config.toml
norm = "rmsnorm"
optimizer = "muon_variant"
learning_rate = 0.00268
max_seq_len = 512
MLP neurons of a small language model. Each row is named by its layer, matrix (gate and up: input weights) and neuron, and shows model dimensions 32-159. Each number is 128 + 32 x the weight over its row's rms, rounded and kept within 0 to 255. A neuron's up and down rows have the sign that makes its largest values positive.
After each neuron's rows, "fires after" lists the tokens most often just before its 100 highest values on Wikipedia text that the model never trained on.

L3.gate523 [111  95 168 150  95 127  98 100 102 167 159 154 131 139 169 134  79 111  99 110 155 134 157  98 115 152 164 103 113 131  56 153  98 121 142 121 123 137  88 146  87 148 164  35  61 132 214 140 109 117 176 117  54  95  78 103 155 132  94 155  85  92 102 147 149 128 161 136 152 164 118 194 142  91  95 120 143  68 125 155 101 136 115 132  80 135 145 150 110  95 102 104 110 189 138 195 181 172 164 144 183 136 158 147 158 172 138 126 131 161 135 167  82 142  66 163 115 110 135 108 116  74 129 143 128 147  82 124]
L3.up523 [105 113 139 181 152 138 112 134 138 151 152 137 138 131 133 116  94 133 117  92 178 151 129 108 104 170 154  69  97 146  84 143 103 163 162 157 118 129 137 152  82 125 160  93  82  93 126 154  75  60 110  98  88  43 111  88 138 142 142 162  63  82 112 133 157  96 177 140 137 176  66 184 161 101 101 143 177  89 150 199 145 165 123  81  71 125 164 174  67 101  97 128 106 197 132 112 173 157 115 147 145 143 177 182 136 151 156 119 118 149 135 157 139 147 110 172 141 126 171 115 140  88  88 141 131 145 119 125]
fires after: "\n", "=", ")", ";", " |"

L9.gate714 [120 167 114  68 113 133 158 105 102 103 115  29  98  56 103 116 128 159 107 147 128 116  90 115 163  69 132 145 133 178 154  97 126 159 104 119 136 123  88 127 138 210 122 108 116  61 106 143 164 115 133 164 101 165 118 161 114  52  99 141  93 102 156 136 131  76 147  98 122 108 115  99 119 177 164  88 136 104 113 118 160 207 152 126 134 124 160 134 110 155 138 129 120 121  97 118 132 136  44 145 110 107 123 146  91 128  71  44 122 106 144 155 119 123 131 109 113 147 175  87 119 116 121  89 190 117 163 100]
L9.up714 [ 91 168 151 123 109 136 118 150 124 155 183 115 220 134 138 166 121 169 162 128  96  71 116  68 119  96 143 174  91 130 142  94  89 135  96 134 177 124 151 113 155 179 192 126 133 181  59 134 145 148 143  97 106 188 111  87 141  63 101 137 131 100 153 112 103 133 118  90 139  99 114 183  88 137 148  73  80  67 158 118 156 156 113 146 135 107 150 196  88 111 134  76 156 135  90 107 159 122 118 127 130 135 114 126 116 116  95 157 146 148 161 175 108 112 140  48 118 114 157 104 122 124 173  99 109 168 131 129]
fires after: " in", " of", " In", " 18", "In"

L3.gate853 [ 96 154 169 109  48 117  92 100 117 177 152  80 143 112  96  70 118  95 117  78  96  98 112 162 112 172 150  81 109 187 108  92  96 167 140  54 120 142 119 181 153 124 115 141  91 174 172 127  75 164 138 184  83 136 155 157  99  91 144 109  70 133 126  80 195 166 110 139 144 149  97 116 176 192 149 112 151  58 111 108 159 156  64  99 101 142 100 138 102 157  81 115 144 172 157 112 189 104 121  97 186  95 188 128 137 116 152 172 141 201 102 192  72 101 159 138 136 112 145 111  97  95 112 107 142 126 141 121]
L3.up853 [165 138 118 141 120 112  57  80  98 203 158 105 162 143 105 119  97 153 118  76 115 135  98 179 157 180 186 102 124 149 134 167 122 172 163  46 153 158 146 141 184 142 127 145 103  97 194 161  59 167 149 156 126  92 102 123  94 114 108 143  96 119 122  99 153 174  66 142 184 123 109 169 138 119 105  94  98  50  87 139 105 177 134 136 127 121 134 181  87 139 102 155 143 147 123 147 163 130 126 144 171  41 173 112 137 124 136 168 115 213 122 144  60  89 164 139 130 180 124 124 148 117 109  77 132 116 140 122]
fires after: "\n\n", "="

L5.gate41 [168  56 100 146 137 157  94 130 135 133 192 106 128 155 115  89 162 104 163 128 131 101  60 151 103 105  94 115  88 170 133 112  78 107 133  83  56 177 136 110 109 229 140  96 155  93 172 162 137 148 199 115 145  84 119  98 171 153 139 127 107  63 181 164 118 136  95 119 107 128  93 177 215 175 112 130 131 128 113  78 195 159 119 170 135 104  80 142 104 157  54 171 110 181 143 160 107 158 183 139  98 100 174 111  58 152 125 162 165 149 118  65 124 110 125 111 133 125 136 155 102  90 116 144  84 138 143  97]
L5.up41 [138 145 128  71  70  95 155 108 115 142 110 140 118 125 107 144 153 130 198  87 111 121  63 146  86 132  68 152 172 183 150 115  46 171 119  59  98 168  99 144  91 215 108 145 166 122 153 129  79 154 123 148 129 113 104 100 121 140 225  83 102 104 137 133 130 166 127 140 148 127 120 160 155 164 110 120  93 139  93 124 127 122  93 132 153 125  75 156  53  79  83 115  49 176 155 143 165 153 145 148 120 131 154 113 109 165 101 177 161 140 150  85 177 100 124 111  88 138 130 115 158 145  99 103  83 126  58  71]
fires after: "=", "\n\n"

L3.gate583 [ 69  46 151 114  98 104 145 129 118 144 143 145 151 152  82  80  99 150 178 119 108 160  98 137 107 130  84 114 170 140 126 122 100 148 163 110  98 139 168  86 182 152 121 126 128 148 168 139 111 125 137 180 153 144 180 112 144 166 121 131 118 101 178 159 155 128  56 172 121 121 105 178 127 180  93 158 109  97 124 114  93 191  62  91 153 144 117 211 111 134 125  94 118 147 147 113 178 166 106 112 131 141  91 173 151 142  77  95 128 115 101 152 132 109 120 122 121 151 124 131 184  79 101 110 101 131  84  86]
L3.up583 [138 105  99 151  84 107 119 170  71 202 127 125 141 106 112 167 109 137 158 122 108 168 119 114 139 136 119 163 172 184 171 123 137 140 161   8 141 114 132  92 124 141 119  89 126 157 200 120  69 110 164 138 163 158 145  97 102 168 136 135 143 124 195 157 119 132  46 157 171 132 129 197 136 146 115 140 123 114  91 168 131 176 103  96 150 105 122 192  87 182 166  50 144 173 112 111 182 190 122 100 154 156 125 171 146 161 110  93 114 126 117 113 106 105  93 144  81 105 101 127 158 120 123 141 117 144 117  94]
fires after: "=", "\n\n", " =", "History", "|"

L3.gate748 [ 72 163 121 128  77 178 124  92 167 105 109 111 148 146 100  98 163 101 138  81  89 165 125 170 123 130 156 132 113 192 129 155 109 113 139 157 155 112  70 193  69 116 209 108 113  91 159 113  85 183 153 167  87 175 138 139 110 178 120 111 129 160 119 143 141 149 104 127  99 156 116 111 120 126 148 130 160 125 139  78 181 151 106 120 114 107 117 118 151 137 156 138 118 113 130 213 169  74  36 120 105 126  80 153 172  55  97 146 145 135 109 150 121  77 174 107 156 108 138 135 169  95 119 173 162 114 141 117]
L3.up748 [ 93 104 143 123 152 131  91 115 145 181 119  80 130 217 127  57 146 161 103 115 176 135 114 194 124 123 139  80  74 136 112 150 132 135  85 139 149  92  99 149  92 137 234 107  84  96 136 111 137 166 163 149 149  76  93 105 145 141  82 128  51 190  88 114 106 141 152 126 163 179 101 139 129 128 128 134 133 114 159  60  96 151  72 151 122 137 167 132 142 172 148 130 146 125 155 185 196  65  68 106 170 128 142 120 146  95 129 150 132 158 114 203  89  75  93 125 128 109 168 123 144 100 137 158 108 110 108 151]
fires after: "=", "'"

L8.gate595 [146 138 137 125 155 116 155 115 181 124 128 124 129 118 142 123 106 146 158 111 111  93 152 109 111  74 150 137 192 121 172 180 125 126 116 105  96 111 180 143 107 133 163 148 156  96  94 172 153 155 118 154  93 152  88 147 132  69  89 159 123 110  80 110 174 108  94 114 132 177  79 131  99 128 117 125 149  98 125 133 159  69 115 122 135 207 158 154 176 186 150 124 114  53 164 110 161 111 153 134  82  96 164 137 147 111 165  77 128 122 193  87 142 112  94 135 154 121 185  98 116 111  89  77 187 201 105  76]
L8.up595 [133 127  91 106 129 114 139 163 197  93  90 145  98 185  87 135 177 151 168 147  97 116 122 133 168 138 158 143 159  92  94 114 176 108  98 146 143 126  98 138 143 151 178 133 107  75  42 127 132 124 121 103 142  95  59 170 178  86 175 141 144 123  91 161 158  95 162 112 184 128  72  84 117  93 148 103 126 128 103 147 133 116 149 148 146 133 129 168 154 158 155 115 142 134 198 139 222  42 175 123 109 127 132 113 146 116 137 106 134  95 106 150 100 129 151  51 163 138 145  97  90 142 153 197 156 127 186  81]
fires after: " in", " In", "-", "|", "–", " j"

L5.gate809 [128 156 135  89  83  87 146 143 121 118  97 167 165 197 127 133 140 148 128  90 109 164 158 174 149 150  85 181 147 170 130 103  68 182 166 158 129 112 134 133 201  97 143 148 192 157 142 142 141 137 147 147 148 151 133  94 142 131 144 136 111 176 113 101 137 162  48 107  94  98 114 108 224 158 109 152  57 126  77 141 186 153 157 101 111 110 129 123 147  89 104 144 132 143 150 120 144 121  61 141  98 100 137  87  98  83 122  88  79 173 119 103  36 108 157 137 117 158 135 119 141 104 108  64 122 112  75  78]
L5.up809 [136 121 120  69 114 114 124 119 126 126 126 110 117 159  85 137  88 142 180  88 106 179 108 140 148 148 101 147 185 184 165 166 133 154 147 120 129 140 145 123 172  70 131 154 173  83 148  93 109 137 147 174 124  67 157  91 142  99 143 101  70 135 112 125 156 128 106 123 143 148  99 137 228 110 186 140 149 113  83 115 156 159 177 127 105  60 129 101 120 152  84 119 156 175 185  62 153 153 105 165 148  61 120 108  93 102 159 149 108 201 165 100 165 147 103 137 123 101 133 142 116 136  98 108 134  97  66  40]
fires after: "="

L8.gate702 [139  64 111 190 126 102 106 121 105 143 153 133  93 160 210 140 195 114 101 152 129  90 130 111 144 118 126 140  80  90 150 116 137  91 120  99 132 113 165  86 105 143 176 140 144 164 142 103 118 164 130 146 145 141  88 127 143 141 113 192 173 117 134 176  98 155 158 137 142 170 135 152 128 111 142 129 219 119 129 120 140 123 185  84  62 206 113 131 130 118 138 155  79 143 120 157 141 119  99 199  38 118 169 156 195 119 155  60 116 107 110  56 146 126  93 108 128 106 128 134 103 151 112 180 113 154 132 146]
L8.up702 [142 146 118 157  90 157 117 107 196 153 125 147 182 126 135 112  98 112  64 127 119 180 187 126  83 172 139  77  98 146 160 126 160  60 112  95 120 147 203  95 160 108 201 149 131  97 106 117 155  99 143  73 170 137 140 157 115 157 157 200 139 104 177 143 133 133 143 129 122 162 135  94 141 127 142 186 157 145 130 142 179  95  95 177 154 118 111 176 185  89  76  62  86 142 140 122 153 139 146  93 122  96  71 112  94 119 150 151 115 166 149  75  87  97 106 146 133 107  75 123 140  83 130  77 137 140 111 115]
fires after: " the", "|", " The", "-"

L9.gate415 [151  83 140 173 148  42 195 120 184 142 121  89 143 152 105 118  68 142 158 148 114 114 170 112  80 128 117 103 133 135 122  78 136 124 138 102 204 143 157 111  90 104 212 107 119  67  84 111 132 130 163 180 149 109 170 157  74  94 188 117 106 150 148 118 105 143 166 144 158 138 118 120 183 135 131 123 153 122  62 117 156 110 163 181 115 151 143 146 174 143 205 115 121 123 129 148 163 126 187 161 142 141 131  99 159 152 143 148  75 140 146 158 178 109 154 109  97 158  84 164 122 119 127 152 165 100  87 132]
L9.up415 [128 114 125 168 180 189 110 103 211 126 103 144 190 102  87 121 181 158  63 101  88 133 129 157 110 118  92 114 154 145 125 115 150 127  93 174  61 163  95 106  99 130 175  46 104 146 145  91 115 148 148 116 173 129 151 144 155 107 136 163 148  67 150 160 150 107 169 102 120 106 108 125 106 157  87 141 162 145 115 125 143 108 105 133 104 113  96 160 173  67 111 117 109  61  77 115  80 167 157 116 128 129  82 121 133 116 120 124 127 124  82 168 170  53 146 159 136 165 148 133 122  75 111 107 117 100 136  66]
fires after: " the", "'", "s", "The", " The"

L2.gate719 [133 157 121  63  94 122 154  84  77 134 141 157 113  81 104 115 103 199 109 123 177 150 133 147 132 152 133 118 145 161 150  49 147 121 109 105 192 129 169 133 172 159 160 168 146  88  88  89  94  96 134 138  85 143 126 134  64  58 152 150 128  92 165 171 132 135 125 114 132 129 117 124 135 193 148 151 126 116 141 133 118 132 114 137 135 132 171 181 137  99  72 104 156 190 103 144 112 125 112  94 159 101  70 150 131 130 148  91  91  68  62 134 165 140 113 154 140 150 120 110 188 174  76  89  83 104  79 153]
L2.up719 [160 181 163  84  57 115 137 126  53 132 113 152 147  93  88  87  96 173  98 153 151 142 100 121 146 126 120 147 155 140 175  95  91  97 142 115 166 130 135 126 189 152 125 112 143 115  96  93  95 119 138 194 106 152 130 146  98  74 117 171 124  61 158 134 131 120 132  74 187 143 120 134 115 135 156 142  73 129  81 104 133 142 101 172 153 118 137 157 142 109 117  74 123 207  91 129  97 151  55 108 157 101  97 119  90 151 150 111 109  98  99 171 147 139  73 183 121 148 122 150 142 166  79 138 115 156  94 135]
fires after: ",", " of", " |", " in", " Northern", " ;"

L8.gate555 [180 112  94 156 130  92 145  74 139 144 156  62  95  88 158 124  68 161 146 162 178 153  95 145 109 117 112 118 101 112 169 156 107 189 125 109 112  83 162  62 118 107 114 172  93  74 160 156 133  79 144 109 151  72 149 120  71 137 151  98 113 103 148 100 162 135 176 105 113 178 127 123 148  90 175  65 149 126 194 128 137 148 174  99  85 150 134  83 128 149 116 120 109 122 143 140 195 136  97  99 122 163 168 194 148 109 101  90 199 116 174 164 109 171 131 112 135  56 117 169 159 150 128 166  67  82 153 174]
L8.up555 [144 140 152  86  95  71 173 127  94 158 177 140 159 134 126 101 122 156 120 125 197 126 113 144 212 136 140 106 142 134 154 136  94 138 209 137 181 124 135  91 108 201 149 125 108 113  88 118 159 140 150  96 115 159 126 104  87 112  84  97  97 158 106  99 134 104  83 138 161 124 184 170 117 139 148  85 154 154  69 145 128 166 101  80 131 129 199 128 148 148 113 109  93 111 134 126 182 126  91 108 116 126 100 119  79 147 141 160 135 167 103 152 127 118  98 133  32 134 167 111 178 100  57 122  66  91  92  83]
fires after: " the", " in", " In", " at"